config.yaml
num_key_value_heads: 3
vocab_size: 5562
norm_place: "pre"
rope_fraction: 1.0
attn_scale: 0.125
parallel_block: false
init: "normal"
init_std_o: 0.0
warmup_steps: 281
decay_fraction: 0.486
dataset: "wikipedia_en"
MLP neurons of a small language model. Each row is named by its layer, matrix (down: output weights) and neuron, and shows model dimensions 0-127. Each number is 128 + 32 x the weight over its row's rms, rounded and kept within 0 to 255. A neuron's up and down rows have the sign that makes its largest values positive.
After each neuron's rows, "fires before" lists the tokens most often just after its 100 highest values on Wikipedia text that the model never trained on.

L6.down117 [165 151  67 136 115 133  93 120 138 129 110 188 109 145  59 129 163 114  71 122 113 114   8  93  85  63 169 151 134 127  52 100 101 105 117 136  98 103 109 117 159 163 138 171 141 105 163  74 120 110  93 115  77 109  86 144  80 125 161 163 157 126 127 149 159  47 142 157  64 205 112 168 116  71 143 169 149 128 164 140 168  90  90 169 112 180 105 182 111 156 157 121  86  80 115 107 131 116 137 154 104 123 126 129 161 126 160 185 137 118 149 157 115 115 104 112 164 150 129  73 114 177 136  75 177  67 135 142]
fires before: " (", ")", "ent", "0", "ae", "′"

L5.down212 [101 151 138 132 173 219 133 165 127 141 163 102 146 146 162 156  92 139 185 116 145 126 123 176 178 188 127 177 140 104 110 138 171 148 134 149 122 106  73 101  95 118 111 162 124 101  72 109 129 133 171  85  92  74 131  89 109 120 121 111 116  80 135 135 118 116 149 125  86  86 134 117 129 147 126 127 152 166 101 125 158 120 110  98  97 166 153  97 103  86 112 178 128  99 105 119 103 145 205  82 147  54 112 143 140 121 116 127  84 163 153 120 189  71 138 137 180 161 143 162 118  81 170 157 207 121 136 145]
fires before: "\n", " ", " |"

L6.down84 [ 91 141 160 167 153 165 158 126 144 165  84 115 106 126  94 134  81 108 141 140 147 129  93 143  86 136 140 122 140 179 179  80  87 126 106  73 138  94 105 172 157 123 150 120 113  80 155  52 112 128 127 130 104 144 148 135 118 174 146 120 106 116 104  96 148 140 114 147  99  66 132 142 176 153 192 159  82 110 142  91 107 137 134 177 103 104 140 142 117  91 105 116 166 148  48  65 122 171  80 103 112  97 143  85 150 115 113  60 158 128 147 164 184  80 165 128 172 142 142 181 133 109 131  68 175  55 156 154]
fires before: " |", "W", "0", "5", "4"

L8.down372 [156 185 126 162  98 171 127  85  83  96 114 117 145 143  89 158 177  92 101 174 158 110 165 120 150 155  96  67 165 149 240 108 116 118 193 101  97 151 172 112 141 104 122 115 142 156 155 145  98 118 103 179 118 130 150  85 120 138 180 107 121 133 105 114 130 142 175  73 123  83  89 104 166 137 132 107 133 153  55 136 100 121 109 120 104  94 127 167 135 174 141 135  72 164  40 134 144 144 145 120 169 111 128  95 160 131 125 114 120 171 116 131 116 158 146 112 116 136 101 143 170  87 132  90 130 186  74 183]
fires before: "9", "0", "8", "1", "2", "%"

L10.down45 [ 90 138  85 115 105  69 162 163 157  91 104 137 137 145 153 111 104 194  92 114 158 126 168 122 136 188 135 180 118 152  82 101 120 134 117 172 105  79  94 142  69 147 149 139  81  97  93 115 131  80 115 152 145 136 121  33 111 144 101 111 137 130  60  92 134 145 132 122 126 150 178 125 189 189 107 153 166 117 175 133 109 133 104  95 136 117 147 134 185 141 153  99 110  76 103 144 112 147 128  59 151 128  79 127 146 136 114 125  83 118 150 143 114  65 142 140 120 182 208 148 106 109 153 102 105 100 155 124]
fires before: ".", ",", "\n", ";", " in"

L5.down285 [ 91 139 169 114 121 158 145 142 123 164 164 118 127 152 155 142 100 135 167  95 132  58 142 135 160 187  84 198 109 125 139 185 140  93 104 123 132 109  59 109 108  76 100 106 130 118  91  87  95 142 168 121  93 104 140 146 145 132 125 138 129 103 115 139 113 145 131 131 129 105 161 149 120 108 131 186 150 198 138 147 165 170 124 114  53 120 119  95 142  62 108 157 135 141  73 142 127 149 189 134 144  43 136 161 135  93 108 180  78  83  88 105 166 106 176 149 122 124 121 137 123  65 149 127 191  96 128 169]
fires before: "\n", " ", " —"

L10.down91 [108 138 145 159 125 130  97 131 168 100 104 141 144 149 152 185 101 145 177 191 156  84 176 114  95 162 103 139 162 124 152 120  67 172 163  98 139 150  86  98 177 176 140 112 130  93  96 101 106  80 125  66 155 103 171 119 126  54 128 141 152 121 136 122 209 132 135  62 138  71 105 127 157 129 100 168 181 138  96 141 116 130 157 151  76 112  75 161 160 150 134 102 168 122 168 140  92 142 165 150 179 160 106 187 135 153 191 169 180 192  54 149 122 143 149 122 140  79 145 138 115 194 140 143 145 123 144  86]
fires before: "1", "0", "4", "9", "2"

L8.down123 [161  67 172 137 114 182 154 113 104 162  69 105 158 135 105  55  90  62  61 106 203 108 144 113 134 110 139 123 117 182 134 143  64 102 150 121 123 137 187 119  71  86 127 153 140 148 156  75 125  57 138 112 125 169 113 142 144  87 114 175 171 128  95  97 136 107  73 158 107 176 138 153 177 109  58 113 151 150 119 126 160 160  76 110 123 109 118 142 134 133 111 149 153  81 102 117 168 115 147  77 113 186 123 151  72 136 124 144 100 194 139 151 113  95 140  62 165  98 160 144 140 169 100  98 113 117 157 160]
fires before: "0", "2", "1", "9"

L6.down219 [122 123 106 153 124 179 156 102 137  87 115 134 106 156  76 122 136 137 127 175 129 181 151  72 156 119 160 118  67 205  77 189  91 147 134 170 143 137  64 214 156 143 117 191 143 127  81  59 113  92 128 140  70 122  96  81 127 163 139 127  64 129 188 140 128 101 140 165 148  55 134  97  78 148  91  69 100 154 101 129 132 152  98 178  93 106 117 162 130 105 122 150 147 141 142  92 185 128 128  98 113 114  76 112 156 172 126 166 106 144 106  76 162 123 106 127 119 172 119 109  19  66 120  62 135 139 113 161]
fires before: "5", "1", "4", "2", "8"

L8.down22 [ 66 154 106 116 110 114 185 140 134 185 178 160 165 124 183  99 147 185  60 107 144 118 125 144 155 177 100  37 153 157  95 132  81 158 183 184 112 137 147  61  98 146  67 142 108 162 127 177 124 107 115  61 118 157 120 150 116 117 171 138 149 124 182 202 141 153 130 151 174  94  94 189  84 123 192  93 104  65 139 130 106 107 147 121 129 130 128 116 186 116  66  85 115 122  80 171 128  66 110 146  94 164 144 152 123 124 101  81 111 127 136 109  54 147  83  97 168 179  98 129 121 155  98 107 172 137 165 142]
fires before: "3", "2", "4", "5", "6"

L5.down143 [103 166 150 124  62 203 115  80 135 160 180 133 106 137 166 155  98 115 139 132 130 119 149 130 131  92 113 174 128 102  62  80 184 123 181 138 151  81  77 131 121  88 122 159 123  53  97  51 126 105 158 138 147 120 124 132 205 121 131 124 150  89 119 101 116 120 121 143 100 110 135  95 110  82 163  96  91 105 115 104 135 146 134 132 149 168  98  53 154  88 138 138 146 117 125 146 145 163 120 186 171  75 141  88 148 126 142 130  96 125  85 129 167  41  47 125 115 146 131 139  97  89 107 167 158 158  87 150]
fires before: "\n", " "

L10.down259 [ 95 121 100 133 114 110 122 115 163 148 156 138  87 132  59 120 102 126 123  75  71 159 117 176 143  63 106 159 128 126 100 152 160  52 106 199  98 129 142 150 203 149 100 147 164 113 156 152 140 124  80  82 124  87 126  92 149 105  89 108 175 162 118 152 194 173 132 130 139 109 172 106 160 164 117 127 128 122  97 106 172 101 111 134 118  90 131 150  60 177 113 139 143 143 122 117  76 101  98 157 155 110 105 116 121 129 127 137 132 141 195 145 175  94 117 153 134 113  91  94  74 137 109 104  95 132 179  96]
fires before: " by", " as", " in", " on", " to"

L10.down244 [158 108 120 103 136 140 100 141 124 144 133 166 156 161  81 165 123 144 119 147 109  90 183 150  54 149 120 112 102 100 141 104  96 101 146 132  68 114 172 118 102 169 126 115  86  92 109 132 151 111 173  86  95 134 122 139  97 136  85 159 118 133  76 173 145  99  89 121 188 102  77 142 146  98 142  90  80 109 123 127 107 111 120 142 113 111 170 125 132 133 130 103 124 212 178  99 169 144 114 130 118  73 148 137 158  99 133 102  65  50 157 140  60 119  92 110 104 108  79 128 146 100 104 161  60 145 127 134]
fires before: "3", "un", "4", "ho", "K", "ö"

L4.down237 [127  72 146 130 142 168 114 126  94 151 144 170 125 117 202 143 151 137 176 101  99 144 140  84 105 156 118 120 143  61 123 123 122 109 140 138 137 164  65 166 120  96  66  91 133  83  75 111 102 166 124 152  99 170 161 160 114  81  95 204 177 125 141  83 188 149  84 120 129 128 131  97 122 130  98 118 137 117  86  97  88  74 156 107 143  76 136 139 180 163 127 127 110 171 203  88  86 177 124 176 163 123 123 126 136  43 156 150 151 140 146 105 105 146 151 112  88 199  95 129  71 160 133 141 136 116 189  95]
fires before: " |", "2", "3", "ars", "1"

L10.down158 [158  81  15  88 129 121 132 133 146 168 101 133  78 132  56 105 190 141 131 130 142 129 137 118  83 153 139 141 132 163 114 181  84 132 111 108  80  76 132 124 131 135 190 118 125 115 118 142 151 152 153 176  94 162  98  86  98 184 147 178 155  97 164 132 118 118 113  92 180 135 116 126 129 150 185 152 104 101 129 133 167 147 165 181 134  99 124 133 140 129 132 140 113 171 139 157 112 141  82  94  62  73 133  97 128 129 149 148 101 101 165 109 104  63 149 143 131 142  73 117 195 154 114  82 100 167 107 100]
fires before: "–", ":", " ", "0"

L6.down365 [125 117 116 134  66  67 163 130 109 144 127 177 102 110 161 129  98 125  90  91 110 115  93 152  83 122 123 133 164 104  93 123 119  92 156 103 138 134  66 103 113 121 108 126  72 144 165 126 143  98 136 101 132 150 123 161 126 106 170 181 125 214 151 144 130 173  87 102 181  77 152  83 129 116 118 116  56  17 124 106 136  84 155 156 120 129 114  99 163 125  76 102  82 124  95 144 130 123 138 142 141 114 122 111 118  85 173 128 134 132 172 121 163 109 152 188 144 158  79 121 140 153 143  98  89 143 135  89]
fires before: " "

L8.down252 [132  67  96 125 167 144  59 126 115 148 135 127 121 155 250 114  97 137 149  62 146  32 140 116 117 163 118 167  92 119 149 168 121  71 209  66 111 138  91 140 160  93 111 116 159  86 127  70 118 165 169 103 110 126 107 133 105 103  99 198 148 143 138 122 139  73 151 112 123 186 100 119 102 146 181  99  87 139 158 145 115 169 142  99 102 165 101 166 102 101 124 139 144 167 156 193 112 154 147  61 176  83  94 191 131 130  71 165 142 138 125 159 125  89 151 122 129 103 131 140 142 160 155 116 118 134 100 161]
fires before: "5", "1", "2", "4", "0"

L5.down257 [170 119 124 107 153 138 119 142 124  95 155  77 117 107  31 140 117 133 113  65  91 151 143 114 105 135  68 132 210 115  63 150  99 187  74 200 162 128 180  94 131 125 167 191 115 136 137 132 128  95 107 117 113 162  92  85 171 137  80 112  69 162 100 169  84 105 122 137 158 100  96 114 113 130 116 180 192 112 140 108 148 149 146 149 155 138 107 128  98 109 117  78 125  91  85 111 124 164 128  86 140 152 153 124 145  83  92 124 112 144 128 181 121  94 125 180 168 123  81 180  21 131 160 116 109 119 114 103]
fires before: "-", "\n"

L4.down285 [ 71 122 166 122 125 134 111 194 129 164 131 138 171 107  85 147 123  98 112  59 143 158 119 145 177 187  30  78 126  91  98 110 126 134 149 134 147 165 167 152 105 146 100 165  69  52  74 108 128  89 141 179  88 133 140 146 125 147 119 172 120 102 166  87 123  65 130 102 148 130 122 117 147 125 115 141 199 147 112 153 214 149  82 137 158 150  78 119 123 123 146 122 101 142 125 113  98 168 118 150  90 182 105 144 145 141 109 132  91 122 140 129 138 133 172 102 148 132  99 137 142 134 113 113 166 122 219 140]
fires before: " ", "\n"

L5.down150 [103 115 155 103 161 155 123  64 176 126 104 112 120 183  96 143 144 128 116 109 130 140 117  83 135 146 113 126 158 200 147 117 133 109 174  60 150  97 120 142 133 118 131 183  79 147 168 109 148 125 141  91 150 134  85 103 122 133 152 149 166 127 126 132  88  76 131 164 119 142 133 105  92 118 116 112  98 116 163  43 151 106 120 125 165 194 102 168 105 124 168 140 134 154 100  92  92  60  92  82  59 137  93 188 140 134 125 176 157 177 155 158 182 121 143 157 152 109 104  99 114 120 172 141 145 193 193 129]
fires before: "\n", "0", "3"

L5.down289 [106 115 149 105 103 148 141  81 124 150  81 140 121 172  55  96 115  62 113  80 136 155 184 101 154 122 157  64 124 124  46 121 190  94 176  79 175 114  80 104  81 133  92 143 105 111  73 128 130  96 107 117 111 147 103 135  77 141 177 153 146 209 165 168 169 119 142 160 141  84  85 134 148  91 163  97 154 111 172 101 132  91 124  97 124 153 114 120 182 115 156 125 161 122 144 119 139 103  84 152 117 162  81 148 104 134 126 163  92 165 122 125 100 113 156 107 104 172 131 150 136 130 141 120 122  95 210  91]
fires before: "==", "\n", "===", "The"

L5.down327 [168 110 142 112  97 144 138 135 178 151 155 133 112 107  68  94 128 120  85 116 151 144 167 138 109  51 179  57 104 127  62 115 107 148 154 120 145 113  96 123 118 126 125 143 121 117 199 138 130 127 160 163  80 117 123 155 159 158 140 127  83 126 144 110 115 110 114 184 115 115 148 103 113 138 110 105 136 153 133 112  80 224 134 134  78  67 177 149 139 133 114 163 132 100 137  99 189 159 102 142 131  70 118 120  81 107 164 109 139 128 136 105 134 108 131 122  60 138 106 176 173 102 156  79 132  70 134 111]
fires before: "4", "5", "3", "1", "0", "9"

L8.down290 [187  65 113 154  98 144 179 122 108 156 120 121 149 163  85 110 180 126 126 100  94 120 132 169  98 118 187 128 139 126 140 185 165  78 170 115 109 130 120 177 134  90 123 103 102  71  92 163 185 105 118 148 136 133 117 168 134 133 137  93 144 157  82  82  87 149 118  68 179  83 117 139 147 143 101  99 200  72 111 114 139 187 143 127 134  89 109 155 113 151 172 175 179 169 136  82 110 143  83 133  83 137 149 144  94 185 165  79 131  98 132 155 140  98 118 132 107 120 157 169 146 128 159 140 118 163 160  92]
fires before: ",", "."

L10.down230 [124 100 124 202 114 149  76 131 112 108 130 197 129 174  71 203 133  81 109 105 113 112 103 142 121 125  88 147 155 130 132 121 123 116 163 108 178 198 142 139 119 125 104 121 111 110  91 161 145 122  96 124 161 144 134 122 129  91 109 127 133 123 106 149 142 126  93 144 104 187 127 138 106 111 182 120 132 139  92 105  77 132 100 159  66 136 127  92 156 125 118 143 158  91 100 103 105 102 119  88 171 145 116 132 133 189 153 162  92 207 120 153 174 112  63 106 111 154 154 122 161 122  82 111 143 148 143 157]
fires before: "2"

L4.down276 [131 123 126 165  88 107 142 128  79 149  68 154 107 139 202 128 106 142  89 166  84  96 133 135 134 121 135 110 112  81 136 131 100 125 168  27 137 101 144 141 117 143 142 135 102 115  78 152  95 138 112 161 133 114 147 130  80 176 136 100 121 136 145  79 112  87 159 110 103 130 118  75 150  83  61 154 151  86 141 177 189 110 130 178 126 152 148 115 181 172 113 107  85 162 158 120 199  99 118  93 159 159 124 104 178 172 169 121 106 132 104 161 127 141 155 178 101 105 188  90  71 131 130  71  83 202 107 103]
fires before: "\n", "-", "In", "The", "B"

L4.down180 [ 99 187 137 140  75 101 101 124 135 134 118 135 140 111 186  82  93 146  49  87  90 100 125 101 151 108 135 132 137 137 176 130 170 143 124 138  97  77 114 109 121 118 112 173 131 119 127  93 118 140 141 182  47 179  86 114 112 138  80 110 186 170 124  78 174 145 121 100  69 127 168  96  69  96 132 136 145 134 154 180  73 152 114 154 107 162 143 125 161  98 100 122 162 158 142 128 117 125 112 114 168 108 146 145 121  89 147  79 176 142 139 107 136 122 149 144 145  78 152  92 204 169 176 175 127 173  87  87]
fires before: "\n"

L10.down99 [154  98 146  93 133 188 106 170 102 145 224 135  88 179 130 121  59 129  75 178  59 107 181 122 106 182 165 132  66 115 121 110 138  78  72 117 194 163 124 116  99 113 177 122  95  87 207 122 149 124 171 128 145 177 122 118 103 133 118 147 107 147  92 124 164  56 146 168 122 169 135 146 177 144 136 162 146 142 137  95  85 136 124 126 176 117 132 107 123  70 152 151 141  91  96 118 105 173 138 157  91 121 100  78 129 101 142 130  88 152 130  31 143 164 123 183  87 131 161  96 112 110  73 121 159 149 102 174]
fires before: "9", "8"

L8.down95 [ 73 158 116 112 149 124 123 122 178 115  57  87 134 122  95 105  65 107 138 109 182  84 161 141  65 140  84 157 161 110 109 117 135 135  95 166 160 160  69 101 169 147  55 106 191 114 169 108 147  93 128 168 128 155  75 142  80 168 150 179 156 139 166 153 163 124  96 148 201  45 150  94 160 123 149 104 154  96  53 123  81 132 140 177 124 130 168 101 150 131 116 147 119 137  82  82 131 103 116  83 152 133 129  94 130 136 133 154 160 118 151  76 121 125 104 108 114 101  91 161 159 187 141 123 137 104 163 112]
fires before: " ", " the", " to", " in", " on"

L5.down148 [109  96 163 108 119 155 179 108  76 179 141 130 147 125  48 115 196 103 107 102 106 111 176 140 126  94 104 121 167 206  71  36 120 131 139 127 151 131 161 166 141 102 108  82 116 129 138 152 113 110  55 166  74 140 126 125 129  86 163 179 135 225 133 129 158  60 146 103  87 114 144 124 133 116 142 147 184  49 139 145 114  92 168 111 111 126  83  49 137 166 160 120 120  94  97 156 146 122 112 113 134 142 118 152 117  84 152  94  57 111 130 116 112 149  84  99 149  89 141 157 171 174 159  90 121 118 138 127]
fires before: " |", " in", " ", " on", "ly", ":"

L10.down221 [101 156 175 105 136  80 143 147 116 136 168 136 150 157  59  96 180  92  94 142 138 132 159 182 146 120  65 157 145 112 106  79 133 105 120 121 126 112 100 163  88 119  84 123 128 103  80 147  63  58 148 121 187 145 127 100 151 119 131 140  94 165 147 175 193 143 142 144  95  92 177  85 189 121 118  97 130 177 112 142 130 126 113 128 123  51  73  77 133 157 144  96 113 126 141 103 162 124 119 130 126 152 130 125 106 128  98 111 182 164 113  80 151 143 143 195 123 156 138 176 120 172 124 122 143 150  72 143]
fires before: "9", "8", "7", "0"

L4.down261 [118  92 135  98 158 163 153 171 166 168 130 136 151 104  73 136 129 122 117 135 123 178 153  72 130 119 166 101  98 158 118 155 147 163 142 180 152 171 139  87 114 108 141 114 110 165 143  68 153 116 114  88 131 119 113 123 152  65  70 124 101 141 211 110 102 151 108 105 120 149 167 131 152 140 110 112 170 124 123 127 165  62 159 170 113 225  98 161 137 125 105 167  58  88 144  71 126 104 149  73 196 142  85 117 142 139 107 170 107 171 119 122 172  94 140  72 202  79 121 121 192 150 201  96 115 115 128 135]
fires before: " by", " in", " to", " as", " on"

L6.down191 [110 146 150 132 144 141 106  91 118 163 107 145 125 142   0 104  65  77 187 115 104 160 127 153 144 111 109 132 142 109  60 102 107 160 207  79 149 147  47  90 124 117 170 145  71 179 142  82 123 118  98 182  92 139 143 143  70 105 138 156 156 134 196 184 129  92 162  95 191 194 136 130 156  99 118 165 133 140  82  86 175  80  97 151  97 123 121 123 219  91 153 148  61 122 131 100 123 112 122 149 137 153  88 159  98  93 114  94 106 153 139 168 159 122 124 144 115 100 141 121  59 138 135 146  86 143 123 116]
fires before: "\n", "===", "|", "==", "M", "In"

L2.down258 [126 151 147  95 150 143 128 128 101 161  95 128 147 196   0  85 117  96 132  85 107 120 120 139 137 155 134 108 104 118  41 138 139 107 154 154 154 126 111 127  72 129 101 183 139 141 145 112  98 125 130 124 124 112 131 192 124 136 150 113 109 107  83 143 121  99 161 105 156 129 115 132 144 141  55  93 138  77 120 131 132 124 133  83  98 115 138 170 128 123 135 135 114 143 115 131 142  69 121 120 117 124 108 162 157 121 113  89 122 156 144 143 161  72 104 127  75 134  76 207  56 174 127 149 108 100 147  76]
fires before: "\n", "=="

L10.down246 [138 102 131 135  89 139 191  94 171 150  52  91  67 141 197 117 166 125  84 157 131 145 107 143 134 130 145 113 150 119  65 107 191 133 149 164 176  94 185  80 149 134 169 154 100  46 144 120 145 164 130 176 105 114 121 137 122 124  78 156 141 104  90 125 121 150 140 126 108 137  99 181 130 149  84 130 170 125 172  39 136 162 160 174  97 131  95 126 135 101 136 124 191  88  95 106 141 180 163 144 136 139  95 137 119 132  86 152 171 139 132 135  81 108 117 129  82  98 158 163  71 152  93 120 186 129 165 113]
fires before: ".", ",", " in", " on", "2", " to"

L10.down225 [125 111 119 125 173 117 158 173 172 168 126 116 147 107  73 110 153 135 128 162 122 168 130 130 111 113  86  93 158 134 204 151  98 145 144 132 114 125 130 118 161  99 104 147 106  84  78 138 114 102 100 154 173 155 127 172  83  92 142 125 117  93  89 146 141 102  72 131 152 117  81 122 121  60 115 110 147  32 116 124 174 106 121 138 129  91  98 130 152 112 198 179 145 104  76 104  90 152 113 170  73 128 171 136 103  91 122 133 161  82 106 152 168 191 183 140 130  14 123 121  94 158 104 115 154 144  95  92]
fires before: ",", " the"

L10.down133 [117 130 105 110 155 106 108  55  45 119 137 171 134 109 202 132 116 140 188 157  59 103  72 101 140  92 168 126 131 170 102 128  72 118 151 104  89 100 166  98 102 179 180 192  84 140 201 117 126 128 182  94 157 136 154 111  90 154  92 165 116 150 162 181  65  74 198  98 152 212 143 134 118 111 111 162 135 166 140 140 183 118 125 134 132 111 132 127 131 110  99 180  80  96 130 145  96  89 107 118 178 116 111 132 172 127 131 154  71 110  78 129 150  82  97  71 164  94  78 126 127 110  92 126 135 135 108  73]
fires before: "0", " "

L5.down80 [ 88 126 110 112 118 152 117 106  99 103 133 167  92 163   0 107  75 111 168 126 131  81 122 100 130  97 111 121 156 106  13  95 121 104 166 139 163  76  97 104  90 136 130 185 109 255  88 132 166 136 131 137 142 112 168 135  65 154 167 138 126 120 104 128  87  90 165 131 153 157 125 106 137 109 114 136 129  94  86  75 103  93 143 120  83 138  93 132 200 147 178 133 151 125 148  88 149  99 117 129 120 116 113 153 129 112 165  71  99 137 107 107 149 105 121 127 126 128 124 147  87 121 127 156 112 147 139 156]
fires before: "\n", "The", "In", "S", "===", "A"

L10.down159 [ 66 115  81 126  87 141 196 140 118  96 121  68 101  91  23 115  88 127  73 111 165  95 135 160  82 173 162 112 135 152  93 122 140  98 156 125 103 132 146 154  97  92  89 181 141 115 174 122 123  76 113 163 113  90 144 144 116 154  87 117 132 174 108 132 132 170 173 113 127  90 182 126 127 146  90  90 155 102  96  80 161  83 115  87 124 251 137 106 109 199 105 180 146  99 136 109 158 115 119 104 181 172  53 175 104 159 134 168 184 113 138 111 146  96 136 120 134 128 117 175 147  99 122 148  67  66 166 134]
fires before: ".", " of", ",", " and", " in", " from"

L10.down351 [201  84 127  87 101  95 149 125 134 136 174 142 135 160 102  67  92 105 130 148 111 115 134 151 132  57 101  99 138 174  32 133 137 138 127 112  94 171 147 159  77 161  59  70 117 143 187 111 163 198 134 145 126  58 125 104 105 138 143 100 150 157 114  98 157 163 112 149  96 111 141 136  76 191 145 106 132 157 114 120 135 157 100 134 122 121 118 176 116 133 123  74 146  89 156 124 126 129 121 155 120 134  93 112 105 149 157 104  84 145  68  96 119 168 109 136 113 116 175 129 135 102  78 140 134 209 102 168]
fires before: "2", "1", "3"

L10.down210 [115 147 129 166  78 132 130 109 160 178 155 102  90 150  67 110 159 137 112 120 125 148 103 104  82 104 112 111 133 174 164 141 110  98 159 131  62 147 146 167 145 114 112 125  92 154 131 156 178 114 127  69 140 143 134 138 116 127 131  70 143 144 133 119  91 183  90 122 151 161 174  98 107 140 112  89 131 121 127  76 154 103 154 125 174  90 179 152 126  99 107 124 105 131 109 164 100 123 149  84 125 167 107 135 121 141  22 132  86  71 112 136  57 138 113  95  94 165 174 113 116 135 129 206 119 112 177 135]
fires before: "3", "4", "1", "h", "2"

L5.down118 [ 73 132 154  98 127 136 130 162 120 144 142 194 101 182 131 175  91 165 108 125 174  84  94 111 173 129 141 122 149 126  87 123 166 113 146 179 154 102 123 122 141 132 127 171  77 120 138  98 133 163 152  76  60 152 175 127 127 137 208  99 124 118 123 118 117  58 148 201 132 169 135  87 147 109 126 103  97 157 181  81  98  61 117 174 126 149 174 122 134  89  71 169 118 175 155  83 170 134 128 192 114 104 111 107 107 152  78 157  96 174  95 111 154 104 120 163 122 182 138 127 149  88  44 116 162 128 155  99]
fires before: " ", "\n", "2", ":"

L4.down96 [143  76 116  92 111 131 139 212 123 123 103 122 127 180 138  76 111 107 157  92 135 145 176 111  76  88  91 122 143 160 136 157 129 108 108  83 113 145 132 166 143 115 142 153 143 111 141 114 186 152  79 128 111 180 152 137 169 127 166  84 162 115 158 118  79 121  46 150 176 154 135  95 162 140 131 120 141  91 162 139 156 163 143  82 225 175 143 168  76 130 125  50 139 148  98 101 118 166 159  98  77 208 163  67 149 101 127 122 175 120 117 171 137 107 148 158 148  81 115 157 156 201 161 156  95 140 147 120]
fires before: " ", "\n", " of"

L10.down87 [152  87 137 165 139 144 159 165 160 137 154  79 123 124 123 107 120 133 180 132 156  98  75  79  89 159 100 144 141 138 163 166 155 156 122 129  91 135  91 152 107 169 141 197 134 174  94 109  80 108 128  75 107 166 150 153 123 125 106 121  91  63 135  85 162  58 112 113 134 178 125  60 125 133 120 149 110 147 148 146 153 108  61 179 152 134 125 121  62 123  94 138  47 112 105 134 123 105 171 153  87 125 119 154 180 135 122 185 166 140 111 163  76  78 144 106 121 124 134 120 119 136 156 124 150 141 108 146]
fires before: "1", "0", "ers", "ed", "er", "ground"

L10.down204 [142  68  80 148 136  75  80 109 114 130 107  45 102 101 137 157 180  99 127  94  96 128  80 128 142 101  65 132 115 157 154 132 137 121 155 129 138  96 203 198 167 198 133 126 162 144  71 142 131 149 138  87 101 111 161 124 104 210 122 115  88 103 144 122  84 122 116 148 139 141 140 144 123 105 125 158  93 163 161 175 128 193 129 145 158  55 189  72 111  73 163 149 115 161  95 119 168 102 134  95  88 122 179  88 184 114 107 156 170 147 140 166 136  95 111  95  87 135  85  91 109 115 143  91 167  96 131 145]
fires before: "0"

L4.down8 [ 95 149 120 132 136 152 109  61 102 115 110 133 127 140 200  97  65 140 147 178 126 115 130 135 165  84 110 134 168 110 153 141 127 107 183 114 139  95 158 159 109 127 119 148 112 132  74 168 151 124 121 153  70 119 164 143 183 107  69 147 225 232 127 113 173 136 131  93 100 138 127  66 180 126 145 162 139 107 114 159 153  70 174 149 195 120 176 146 163 131 106 118 121 143 135  88 140 145 109 130  79 118 130 106 110 142 109 111 129 146 139 123 184 115 100 164 106 136 148  90 180 144 140 137 103  86 122  61]
fires before: "\n"

L4.down46 [150 100 118 161 102 128 164 159 169 108 114 150 101 180 159 144 101 186  45 184 131 143 146 133 101  97 167 215 133  60  99  73 153 117 131 113 137 107 154 172 119  68 138 137 150 187  84 154 148 159 117 150  74 140 101  76 169 121 172 140 105 157 164 123 144 146 102 120  77 120 111  99 114 128 192 125 106  93  85 139 152  79 152 169 113 113 171 163 162 117  83 103  71 153 151 109 107 167 157 130 201 162 122 105 121 109 114 134 162 129 124 131 153  95 107 128 134 116  98 161 125 124 128 186 180 122  39  84]
fires before: "-", "\n", " "

L10.down149 [151 100 132 159 105  98 152 116 121 182 113 189 113 156 235 113 159 119 163 144 177 141 137  90 128 153 139 141 137 149 129  73 128 179 128 140 122 121 175 164 107 150 127 125  66  63 127  97 110 125 141  72 139 128 176 134 146  78 122  64  71  98 180  97  99  61 154 113 134 117 113 101 152 175 133  85  97 118 141 118 114  55 101 152 197 126 111 109 119 136  96 115 107  79 131 175  75 161 108 104 120 157 152 157  65  98 133 170  93 103  83  81 127 171 106 142 115 126 129 109 158 127 107 115 133 182 115 102]
fires before: "0", " Ch"